{"head_dim": 64, "bias": "all", "tie_embeddings": true, "init": "normal", "init_std_o": 0.00324, "init_std_up": 0.0159, "init_std_down": 0.00324, "grad_clip": 1.0, "schedule": "wsd", "final_lr_fraction": 0.1, "doc_mask": false, "z_loss": 0.0001, "dataset": "wikipedia_en"}
MLP neurons of a small language model. Each row is named by its layer, matrix (up: input weights) and neuron, and shows model dimensions 0-127. Each number is 500 + 25 x the weight over its row's rms, rounded and kept within 0 to 999. Numbers have three digits each.
A block is one neuron, or neurons of one layer that tend to fire together. After each block is what it responds to, as a language model described it from the Wikipedia text at the highest values.

L8.up417:487513457486533502496566453536489519533442514482522566511506471526453485474471454497538483527432508513520536498516515518506457520482499507497517520494452500499522460499476494477536494476487488522515471539471504510505482454493450503476553465518492479454472523504545538498489511504488499529496527510474512514550499495508459474474458505478536501520516480446526461562496485496490509493533
L8.up1943:513490504497469540500500487500522513476471483501491517499478475511486518510462484502463500475493511521507504486482531502490502500519488524527480499541499465525490491529519496469487534492508470482479508508483504515544522461484500510453478455495487523486520496505518510476488509469527488481488492494474543521465509513499496545501474549497505495503542524467486525454498456483524484467513
L8.up2184:506537489493482507492466485492510503477488491433541466462510482521496482480534482546494485487528481517530480522493489544479491518531479496512480497499463476473483467553505539511492511481510486505471476530520495493502518489460520497513489485503464482522510494479537504459514532516493510450506461482472513508486514552514454492496497546438498513460556515495506519487489477536494526463504
L8.up3500:503488494529496525520475483491491491476525529475513486506487505543461496529474518510471508503533469539528493533481480527472481524490498531503519498526490510479454487503505489501469484473508491512491491519499526505530528478480518480511473482496523496489509543516496497478485504475470482484510462491449542451506493495521505495513546521483527515501530445533534493473510491548523501464518
Description: The first token of a list, table or sentence item that repeats an element seen just before, such as C. in species lists, UC, Improvement, Kendall.

L7.up21:489516482486477536507538473497521520502465517487476492460465505467487513511479524539487501492521496496485469467512506470502505473495487510515487531491485504506478489505531492504485472505514544537537477519511537494554503497513459463528546477498472527466522501522448482500484527477501549527483464483481495491485488485502451461520476470524534487534492432522498500490529518510507478477504
L7.up495:498491522500473521509478499494446499513483530461481508482490484499453528507519501479539511501511547519499514494509517458532463516527503512556496504492538494504480489536517498484464457515518504475528497495505519498532525460494461479510504543510477490459511493512455465490492502522545511511491521499486485487550530545460497502500528491495458500548477465512516523486500511486565535471528
L7.up683:482517542535480533471469461527468489516471517535491492504460483498531505519551498491518523477496515465530523537518471472506490554501529489474491466527510500513509534523510506512523535494468515490529538509506483445516527478496553500509500502497477521506484446486525474492550486534513481538462485494495500502465495512442470506540481467482486481543488500506430465459489477510534480528507
L7.up1180:484476499479496474475506471525528452476484523464519500447525509503532465509559507502478489527538519475469483513462503524511504487462516507527494503525505465460518490475511527490510508516468522514580495506517502476450468457500510498475524519564457509512449449498495495471492505494518442513528460506500428504541506518509477514478495490488486554514520530481497519516487519477480449516552
L7.up1192:510553491497496477516501446515477507504500543436547527501546480525512524497482513518502528490507530511525475499512514494518527491498521484463491501540482458498530470479518496538502468482531546480487498513549505534471544498497518466502510487530418511467471473498492555479540529495535519519470496491475518493467490506538490474515465508492537482541494522517495533503514466480545527509485
L7.up1201:483497514495473491483497534440470483525450517490503485477464526503522526479511497450554473498537515499486483478465477477503485490520483496494473514496510529545552481476484479484488499506535491447503512513468498501474515475509442485519459536472482511497499505511493477509505518482458523456516527518491478501494495488469500514499450521545454519491477502501494493506481457517516511517484
L7.up1204:466500467481478491482466498494501495487498552499490504494489467535497440460502551547538508536534483490516480502486497499488530530484472497492463520516493464510534497469481520519491475519516476496461470541501529481485510466493525472510528485508464528515463569507470517479473478540446532536510488481545538485525492508507502505470455543547462484499479501504476478486512531503499516512522
L7.up1326:483506510499457425478489523484512527499496472502508514521510475481468498484532528447466490494537483491522496503466475519504522540505484469494498515532508499494485503495524488550560499512538502438504519530484506488504481463487450547500485485520477506523472514469461508485513529478488500539524556470528534493478497534510499502527482461516471507532473469546503519484485513499523493484521
L7.up1600:495506485552485465523479490532463529501529544546456444538494502475510504489511512500533498499508479533455506496506517498488530535506488460475488514505540458521499493525541500506538561525509520488520494462496514527510503519430524501476468460531464495491522491516528529488522540479517481525477516515513455541498492462483493459522456467501520490477492477519484507495524501539514498494523
L7.up1752:482508508508516467495514503502489520482480510509552503545493492446537511469516465491547520521470485500487502517536516490477509513521458488480516531510528518460508463505541478477546517521489468484514492494523478516442480445552479480505518481470453514509505510526480509502465517438518485492531468505454467513504496485517501488491516516473456459510475476515539530501519511514517482512464
L7.up1817:493501510557476432497482502485425499532503491524524535498502495475495490512535491514549490497532519539516494496507446514501525489532501509502498512461529490497482539525442508493494497500495478513529482520496539498505430508517509482490497518494495511485551480489520510479522518500484543470517495485517454503452534493494502517517459498504491453482513515500481513493540479505495508515544
L7.up2495:482476515478469477543508499491500514530509486459552513523535499477524466442541496504489517508499489499478489535501530462500468538545508531503522510462507500483515503525501460485496502517490511448563502480523507491517498508507477498497526483522495484453494487474465517508514494508481495473505484470520522497521562555535495525517470547514504502485530484493494490474502508421549508550487
L7.up3125:484541479499510480498508548490486502513505494485466491500498486499521499522520510495547504505504485519487476511554514486480483552503499506505497491516513453489522521514484471498515507505508529484491503473477469483508502471511519504499472511541482487502492489514521472495506425514510480490510500492497526442468524480510505499520488507537508477559531494485522470484496523455478508493483
L7.up3419:501510519513488495486503508478470498495507457514500466526497464479501485463529523541516494479520493495499504534486505457453495490500520513485475502483476504500523457537519466456507472516553515484503518524512530540500513488498525476467539514557469456528444493475500497522478478490500515545503482546503511481462516534507579515521456481527532525495513504564463536556552489517545476471496
L7.up3507:491535488469504489482543531431472486479482548478528469496538512468519474470475486509519485490443525472487505469522488476498523513532513512502518520489517469550511461453494541486526485516534524511499480503522482446512482494503469529495474481446496519498459474505531538502495503502466542536541532500536476490548531523483521501520475480508516510553564491546454513498493492495510453505485
L7.up3531:493515518485504493492470519530476508483510473503498514538529501441505527503479505467496485512509465531467545513533484460485506518554467502493449526489500509484510488478518485488493499506500503488502480517517534503504491498470477521498445517456479549489498529491504512479468494494509491532502496576470540550493478504466523487521538516532513471550517515471515509508515502507529472525517
Description: Second token of a fixed multi-word phrase or of a name split into pieces, such as "on the", "a.k.a.", "on-demand", "Deir ez-Zor".

L5.up1104:520464467505535480494498482480524491471518484544494572460507489567464466514510549507543489445488523503465529479430468498471491533482536487538483508516490505515483516503494510529494464470492469507502516483447527473517453485498495524500558481553466523511526501491496502501503511462528481485489503483495486472535447501454496505509495503491461470499486476476482551551495544453510509460511
Description: Tokens immediately preceding a person's name: titles or roles (architect, General, Justice, manager), "by", and colons in credit or infobox lines.

L8.up611:511532502565550523488469516477481503463494488496512513472508538501461479503525492498492513490445532526475482472492482464484494494531487515510491499524542469537525514517480505482468487501473468482510561472506509491511487475519503514483495469516470471485438521495475498490465536521473469503514493545500481546525480501526447484497504513502504474531497514508514502464469512462511490454546
L8.up1547:518522512517529542491537503495460503524461470522514505507503475511461474502521496480523494486509509515500478490498516517551494488482481517479516528538471496523481524552517516464489504512453464488496487476466506485498490490486522500456512487518555500479481498503497501470481483516532521538532526534479514508497462488531468474529469484504508481495505483509495480491515501493471528513500
L8.up2482:529492507470471498514499469480493493509480501467477499464475514501546447495486537501469517489501504509500512493479472520516514569504481490531521457478531541544436478517477531492522517487463518479485522485497469490538467462506478476507514460501497508494470487509515489483480491525453493520522521492498495508522463487478463496515496524489474537478520487505538496488455495492466473472511
L8.up2758:452510442488487496520489515495500469491509482541502537509508509489453524535533479506509529442478486508453494439483476501475497497490484541527471502517523463500532531520506464489477428446450467451536528498497521501490473482484482496489527487540499476514500499534507534472469498481498504508525465507489462521471505525501503472501491541459460481523516506537505494487486478485507503479465
Description: The token just before a person's full name, such as a title or role noun (baseman, president, Minister, coach) or a connector (by, to, and, table pipes, list dashes).

L7.up34:482490504502507563520521525506466458497528487469522526510488500515457524517513488513534481495484508483521519533514489478524516482459520484525520516488457531532483516510445514472526485513518501488477521542504523502512504466503484493449529523508558490488493526530491501446465497459485524508507506529501498498504534498516492523519522498460529487515465514513505477495512475530473469461495
L7.up224:466501457481515534491472536535489483491457547433484471515481520488473511473506520475471519513520470481551488490480508516522473512499499549513491475483449451527467493543508493499491481516506495507483508521519509513479513499466517475524468509510497494512536493513493477460495480489515528464497478483476565562462523484503508534450503536490515540516518531500498518505531476504494485504508
L7.up279:458491490489512507472526506537520460488523505492508475546521450471513498469496498510495525502515497445504481531545519475513444512517503512493499512551515515497489507518503535482507473478457484515473572513539527457465499521489484508477522510496487520519511483491505484493524498449508494462520470546478475481468525487540502535474478474487530522441534516504508449516518483492531539503498
L7.up449:483527493512469507519527484463437498487481497492513485444495517510478512479491465521503500478535483474469501498505529516497487504475532473537492511458483530518532506514473528477485459498503508468553552522469467499486479521539512488443446477545495515477505523484475480457470507512521523507535485568499504518487501506510489490497460543458542502559493528508514505517514491514471506504470
L7.up744:546539490481516465467520480501493486520505522488498501472505509487470521509507539549509520507521491498495469506469495487495497506479492470488492479481453504523494505493507494471530500502524512508513532504521509511515514501480507507459505472521503511493475458499485530438579527510509507527490518521497477502474460488508451527561500465507481506499494516518488473533492526538459496498492
L7.up1671:497554491495496500484512477489465476485499462477506511521461510515446537520475478474500520474545473460515536527529439513509513537495496503470501491474454482496509500491493511456460521477486468500486491550497457512476483489474507513486481486506518512485470552481565524454475484488533477503507508524470493540488516480505481560516474519497480527498479498496496479524465488527517485501515
L7.up1818:491517474482488523492478466521493485483475530492522476489500489511502513504471507494494472481550467553508498520486521520506445513490479527517523474456460470482505495515528507492470507487517528511461511512496494503486488514470491521471507502482511506514492474513515486443522535502496516486500488503478547536495495505512477521526507546466536529491557490514520511478524477535493523465502
L7.up1889:483505485490490515476494510543493462528515494479510528524499491491523492514484468489485514493518490498505478535529480500502474502467456500468503503492435494490514498522504471463468495479534486491494502517472487475522467469469444495485511521499527482538509507535523533506520526475503488447506499522483506451528508535533506510460486507484524508491503463481521545477512491561518502443493
L7.up2133:531482475519502505500497509495498522521517497478532521460509488566521508499481515524514509502483508491475490513520477511476472499481518558500548494489452524500499524499489514483449473510544495477486476511484487483522472481475511481511513424488520524503509525480456520496478499521473476449451508486492507467552527462454550526498531519491482485485524467453507487503489474514521464472451
L7.up2263:543444508522483510484504464521503506530516497533541489531494515492528476491527518527549489495496475525482500485536461500512474500484467486505537487530466508490485477502494540525465524502513449505525523480464449530463485526525470473442518493521523512457476467519510545475531502513546503509499518482496461492447527534473538498537473497493525530514502459509501542535476498480497473456458
L7.up2277:518508498516493491494517480530500500508492532480541482487529517495487500461465477487506560504518500490521499506484498488509494505496487503467469513522496534497529491447512487485548558486525538505514484516445490505509501508516484509555509530494499516525503522544510452460544501487512525533514537505514510538492517481530485458512438490499517506476519502508502541460554530504502478530514
L7.up2451:491486495542497505512522521463462555491476535470501495491530546532542500453534522504483511523451506482509485489483510504478497506460484525512528515456522498552511498499482511494528475483492562503504494550485501478496487506515493486491528549508469525564506504526547493494489559528479530462521493514521511530515514539499428527534496467499545464511513459541533501517545476507504483486454
L7.up2461:503530453499464506540511514541452463447503476514516509459496507527509500488498475513455513500554495499512461512473520502544474445502523485514474509500475515476482497487484543494454490511499459540482525505497479488493521471517559554507507531503512511494493496482507515476499491521508468523495443510491532540475509543534481518486472514459530527511538513502525513508488499500486520504493
L7.up2789:479471485502486494494532472519522488498481455538462505522511502469448499544524487474514484457513528469542525452516484508545490549493508505526539492473484461524507500481507468499526510527520488456473545538494506516543538515488496487494513513506473528503506465455473522487528530466488495505526517504488514511484480552470467532556503478525491538503510503535493496475513480513493476475556
L7.up2991:474464490504564494524481475482537522520449480449531533448526524534474461527521514516523510507504512509450507475515446488497471545522492536472481557488511517500505485486496463504501501447466506519492483513500485506538544508489510518471520506503499501469474526500495499499550482533499451488506499476498442516521526493492527482506449514485476480535464524509509512470504451501519513537485
L7.up3323:517513479499498517508465459520505492486461563468496479484496474509490526508486503484505511502508463493523480528501553529525489492537489548516507505467458472499531514532469491518503521537513467491462528521546517497535505487492483507486521535488467508565491458456502502461512497482527510448483478479464527514478504517494500531498500557474551512498519501481532545488511454499510529536489
Description: Tokens in a list, table or series that repeat an earlier item's opening, as in C. epizoica, District 7, Shutter speed, Home Runs.

L8.up95:515466536560508519492545511526461528487505484487500503455534502524478526495485474508508524548488488481461530457498552457530511540454489488501487520516499460518530487505486498498491502518475500525495492505463476482525528503488536518507523489502554492512476506489517509481485517499507497489494537420472466511510557483511494506461482471483517478472493523515531507494482488480467503495486
L8.up2336:521466512531466475481530490522515535490519494508485479476488529510459508476480511488482477518466494501478488507517488524499522494531483510515531498519516501528519524524518485485532493531522507491506540480461482510484461501515505474504500516485532525568484484488512474503456469478512519519535523437470431494499524502527515492529486520544520471498537486487547471473473533526510510479512
L8.up2475:509484487560471473474505500492484542489510516548512536462551473485463489485490519540520506505486463472504491443508500522484510503519460486477566497479508480511499475482561509518526464486491501476472479535491507483492518494513503506516539474473512536488466519501506489499498464559560494442538518471484472528531515500513525475474462471521501476494511513511489504488531542462490448504483
L8.up3267:535442522521490510548534521519484540487486516499499516492546475506491501532456494498498468462507480498506511503483477452468495483492503494506501468485513503552517528517492505499441479541526475473492515512512467473473497501516489487461510480515464467526487486505488493481491498532480503482522526475499499521490452504540533495471527477521527497455485505473481473506497458516491501514516
Description: Tokens right before an expected base-form verb: infinitive to, modals such as would, can, will, and adverbs after modals (would initially, can also).

L8.up1346:530523468512512490504505517522466495547497494505512500494501526485481465496501482508515463495495520525496524489499495521479523449479514537495491504494525499472487507491479493471503496498520524492504550512529530538512476484486464455487453482536481497557520511460480538473488515487489470492524460513508517474470485506530527502490528467446479512477565476431518513477500499473471482482497
L8.up1468:496493531537514501457521528470483521512511511465518527502476512487469472517496557464506470524498496490487507486472456475535505522459507475507481501506498469506469442516453470446542447535516480466498560469480491479505473481507506501489488481522511492516508518480501514477500535494512488501511469521505538536457511488548439541518508490488530544526543563502489517493513502452514577495537
L8.up2117:485517507518529520487471507510474506499455529519452480489496504474495515491501525528513512499497506488482447542540518531487475500442515520442470475535465507498500460473487486467449491475517489479477511537481493483487510457471535472499490475507497495490507526486495530517488471464511520502565504504495538510521485479511501475474488494501501503517508507492514462488514518493510521492496
L8.up3545:512531506516482510497508493510453472542516518469495433527503522541503473503544520486489519507492472472406461529527517466457511517532538467468464484507552522490490445446490527466529506482491486511477493519510491509489512503468485464495531464480485440488497493451502519503545498505467512487545494514495490556509494519474516461468474481530561477514522534481503510528522484527521540462520
Description: Short word-piece tokens (often a single consonant such as t, s, h) continuing a word split mid-spelling, mostly place and personal names: Ru-t-land, Su-t-cliffe, Bra-t-tleboro, cross-pla-t-form.

L5.up2842:501504495530501526467517472531493489513484478497504500498503535484485548498476526553501516546519483473493499534483523545507509455509504495498525498510510493508462479481475481506511503458477479502537482471480458506518512488517514510502510502509516558472471490498491493533491507518521513509491458530516494468472545489526533473530480512545515514487522484506487526498516537495492500506473
Description: The word "to" and modal auxiliaries just before a bare verb, e.g. failed to, intended to, able to, would, must, don't.

L7.up217:563469476501523466478498517485493458471539446489489532470541480490480450486499485495505504533500476465517500461493511472503540502525494516490470525485486512490489506507529503476508501448516548474463501517545482479502494500550557532488496522496471546471484502452504498495482447470535474474489547517499531496443518503526506513482484481496537499456511529502520501521457500480522519502503
L7.up308:496521478522503457478503496524522503505515484490457530499549495512498493486473489497498494533494499498526476459497495478479491503486513523488546531503511501462472526529498515452505545484477495511510510490478551455507504447574515500509520487504488504507527534506505457517499542518495478513484482510481512477493483509500487507484474471469503526513519532493530517471471458480499458505467
L7.up311:446532482490489477502501539550505464529535462483507539448477490479498516496513489539487535486492512506486521507473489510460540483493502544471520555521518513472488517513501466488475514566464464484513528467483539474502495450515542502480530528497497510517513504467491556518528517508485510443503500445519487478519503526501521462504497499476482492454506485518544466540491530508490476495509
L7.up678:511540517530547456487504494491495491489477514459538496531502475506506512506520436473502501478529566534507476484518473477534496506520483529505490555533500552547509523526506529505492477480440529488453492516446469475488481503569510516500511527451491505508480525492517535481527514481499473460493516505513464484511485497511516541520514510489491494528521470516525525516488519546552497500502
L7.up1208:509535495515516493484513490491504470470592477507492515501535511511549503506511481514525540481487481476526505482478466465521523459519507508512486542529523532502505514507494493495471539480453533498478521471506516485532501421514508504469550500492515505491519485453498502494479503496521452540528527490473532497544504535525463493494499499479477542494484519487520500511448533498499488496486
L7.up1332:535473514509469515497519504459494459508518493481491523497511516520560474495508516449498514538476565500470490442496472493515473494506491530534471485480493511531540541522495532519499516501497487454529533469496540501532466476496533488472536463507473487520485545446478518514499520505486469472523514500497472516469491472515500486466502536516503517508551472515502525512483503488500510493508
L7.up1411:539455488514527497491544500494481498485478476464481555453526482503507501472503502510497495488556466511535556518483514450509460491435480508519508494478473476513509480471484488505514452505475486510542482507519513495482505525504492481526511423496476471522518511488519526520515527445502460460521522512512504492488526522480457509510479496523506495515506497503506528496519488493469545496529
L7.up1579:502469500466505456434575499544520537503522480496531525482540460550506504510491485466514532501518490502523511480500479488492493523505471508504520498481501521493445513513493533526488525485496454514499486515517524502464497483481488523485449487496504489545489501466554504492504496480469495506525494445517483461477506478491494485484498490498510493537508465478475463517482497513469510503441
L7.up1801:547525514510517513492514502503512517463421502504544470526509503536501491500488483525517474519482470488487511461503473461485519530489555495515484464521515464580521520523488548462481494495457453515495528474458522528485480484520489474479505472525520500493489483478527475465456493532525498493478490504477462515447480507530467474506542531512481477511461494481502493487493509504496490465476
L7.up1858:505497492507507495476496504505521471486512457506518507522497501539479483496551513508491484519486486503457518495507501497544524501435503500489479522542473506507498508536489496429533492515529534514538514501504482537519536512520523498472514511530504474517456483473496514487538513555488499430483525471492514514441515470531503490505528457466514479475537490470545492499492499523498506484479
L7.up2893:491525525490517531497526526522545496468499466407508518486510461525475472463523496514515479498510518491490514462490492491480487506506494523499483496541447476516511499496491530476466494535482519487529483484499509508503511519498478502508506518469498493506482459499468551489527535564550530512477473514454500499535498465467480475476466502500471456472502491522480520508519503539526542509462
L7.up2929:498534513518540503472500478497517448494513493467501483466497514482513517477483520510497458517492459506491522519482471528541522535518526499511491503505500524502533501545542459491508531522482495477525484520494487463555483505506524517486489526513526509527502489472452513497494519523565531535516518468503478511510509522510549499503517500491502504483485466489491475500528525538509493463526
L7.up2990:517486514544488480495501508486515466511518480490502507532477516525536496479499552476450502490542492482480482484517508488517548438530492537507500521511488539530471481522521458503533495526486494504472498503473537481468509482514495532486497491494445461524535509498471485513493534486519488581499502475468525506474473554484519502499444480492508503500470499532516490508489537493497518470505
L7.up3098:494506505445525504576489472478482450495533483551499536452496445509476487499442537498544505499525515495519497485540467463557477481479432508516467496518508470474523510500485498485501544476528495525462548485494490502504491522505518507460515475503519516536524554485503499495494486517501469459544474502507507497479484491492525474527492502513476533477537489470515481509530493502519520472493
L7.up3429:535551495522582469525524509506434514484473492495528479498507473537487502475500492527542508495533490504511502488503464515533494517501468514524468495500476503472509509497477543488464503486496479510514505534481532451516509481475460502474485467539445457544516499478503549461520507526520464546466515489491502522475481530487472430487460510533463519488547509468551492522479507495515484523501
L7.up3573:496501503529481461491544521516497553512497514477497489484518505504474497492503551553463534515495528487516511518477503566443482481512493552476509460494475516499480491517490502516528489541527484502479476526452533503497465476486477517482522515532504527535526478490513495510506509517507529460525495519499462508477487530471484481496490541501488443479527485483517513514495497521488463486529
Description: Connectives and punctuation (and, of, to, commas, list dashes) right where a person's name comes next, as in "son of", "born to Fred and", or cast lists.

L5.up1684:454521502485486503475494516458474512495556479459442505522527510455574513499506504480495522496518490522490486521521526498481508509491533520488499495526531469476453513531501474473514509508530467527513542501485463535489475541472493468457487485460510514509513486530443522508465500488516480472512489482517531487493501501494501466497542472514522504477501534525515517494497505512517473499496
Description: Word pieces or joiners right after an article, before the head noun (a distinct but, the then, an oral), plus name-internal fragments (Boaventura).

L7.up575:519487478497475501515524544517501459484515540501499530499495524496470580504465527495476504492509461446509489493511512515547492486499489494502466489476512466538491557527518501511510519524495515490502527507535452508462519473530516504488493488519525467495487483487509504498503499490477535499515473518491472521494507522533499474534499525472497510469497494448482513530498480469531516507529
L7.up909:492487595519501512461478520505529519496515505498530494508497495460503491499523512532534483501514510498494510481501496473473476505477477523500500495498488492507493544489524507529481498511527502474502488483478508486530534508492489504486533503503481479534466504472482502490503552482502545515520512498483495532511551515507502481554503510521439512496499468490504493512547514476519474525506
L7.up1134:510496457539499543481517519533544490483497524529485538469469541488481501474489477545505510467529473443489515491477521549449516498505459502486488527496518467511500480517499485507504483492506486493508461480521484474543523512470508481481575516482466479540516487512444504478463480527541492491488544445464517480504488523529510511510540489519531438462547511514478465523431514492501480486449
L7.up1556:478501504540497573512516496492514507551512489502490510448468509494442520524462462491491496532499477494499510498464499478510488464507466456514512501549495467492461469506461465465508481500486548512504512451497509508489456514511452524482532479476532477537504534493476493473488458506499484511486485479465487487475539495506477504508515492494475535453498505498504520497476510527477497461485
L7.up1787:531480495515502514460528488504501487493510495495510545465528511528471500506501467524505480528470433457516449496503480480500524493502530488488506493524482486527480515503523488467515490505495517512490476494480463511507491496530484478530529545511540560552512484512550495508460478505533520483500531479490487481464500513537499467456484521546516484502533471484532490523524521492471483488459
L7.up1903:479481500522478456474545476508486501494480478486503531493521488528469491451468471533493493496499494486512528504504502513524475529500511475491535480508505480485479528543522478503460515495514508485518527507460480512499483498531516502440496496511471532558535522506520464479500537498527515468496520499530493535518476447516498494488500499501531523492507477486523525503557541520490467469491
L7.up2317:499472536491556499471494478529514480479469466518494498466506521487485496512487496550531483503505481491494454523478524494460489521514504496488489481483498468487529487478457538503488492507492567477536528471494538502520503471509520537527524500479536503543505532494524463493497495499489537501523510520495505460477487492480487490453496521496481544491481494544466534489464527522520533524500
L7.up2580:468511448482498502514488537491464488473486543473474474480511503527499526457487495526489485463505482521523483479463533515484516508505465488484464492497473497508523492485505479530567518502473447455492480484512491491510526495495476502497527485500522482554469507465559488483516492472489456503511466499504498518485491476505460467492517533478531510471481511524527518492492469539481484528491
L7.up2628:548487496529489477500435553500490501440474511499517473444474488520481485473498461491504479482455485495480495461502466471514537489489533524545504499484495526523468482521494502531465480489499496474468506516501523531530466462480456513496486431531513441497492470472500477495494512535538462503518487500492491526505546444548488476450485504510516479490517467504518542503513489497501501488485
L7.up2822:517524509513470483504454543529544506498488507569520527469570491548506489484508494465486437477464509472496522491486532477511533506489530505522539519480534493511483463505486499508488522535513464488516504505503518492520529495528523488483525518497506502561508490512525493475476450519532534500545516491494482513471476503513505498499512498552505565490499522496507495554482486498501488534501
L7.up2849:515479537439472498488492528547510513503535477478496484477504561469472533506490509539482486525532470475491478460520459474469528513480512501502463484507498513522473502534454490480448491498513542436528546516497438499493569502520525526517525492498504492540525499499495470495511491482503508509446488496505485502493538478554519507493490485492496512501544483503491527508474503503508479512544
L7.up2999:497504512524492500521500520520488534484462528542527493467512504493482511497512506455482531490486463498495529491473507483539495482500498534526511499516449491526528506539470496497515484508532547476454482478487495485488521515507506540550520453523518513543503471529499490468478492529457517507523527509483497546475553513548470491484522499514501484501513511489515455463501556478474522481504
L7.up3238:511521508495460510499478532530538477491495490449482521464472554466503530450520514455522491518500524471490507456502485502482516505513516504527503502496520518522517488516500470516501484500494443511484491513492457515471499547501454529490513523453496494557474504517457505516545530507529525519492505521487508441457544469505493486500506454508477485494541528482528548529522480487475459443504
L7.up3425:501498553494490495472504497502479524571490542506537503494556541526462532495483495482486458473509498476535481475508520486453517506489505501494513506503541531502502495483517530491541527500453489468461492544505483521492481505548505475515499518471504499489494507533513542460535527493441480492463515491550493535460517483488496487495525460522507508490513476465481513491481449522543499509528
L7.up3541:537477537496523510517506527530512515469491535511479517444509552504489504520519495504528500514461478533483520498448496454447494497507515530497486527454499461507474495555505472526489480541514484506490472503521450503462512536506509451514511477537503468532493486491506456480494534505493506513475501486503458523471523473516493537474500510541533474493537548472488538527527479503541495486491
L7.up3564:577484478499520518485522479499481507513490547465485508470497483511439491506492484476507511484485503510515522512449488524510478492502485483484428503483500509537484498530483440518478496501508495515506520510556528501479482492485495490517515509532461491539513490479458459494548503485513513510508474520462508458498531512462491489473504470499509441533504480470481522496512472487538526509488
Description: Words just before a bare verb, mostly infinitive to, modals, and adverbs like ever, also, then, later (went on to win, would later join).

L5.up2266:519501479561511475482484509514470516517472520473517505509536495518485513480542433471560514511543489435500479535529480470511461497508455472472470520493508490507523497521515493497507525500532525472502480518491434511525473503509523487466517518492507474489468484494489500536529523530518528456533469533503522541491503504511446482448450503492478516452498513483463518500500502512485467467518
Description: Final word piece of a name or phrase that already appeared earlier in the passage, such as Hart-ing, Kno-x, GO-ES, Father-s.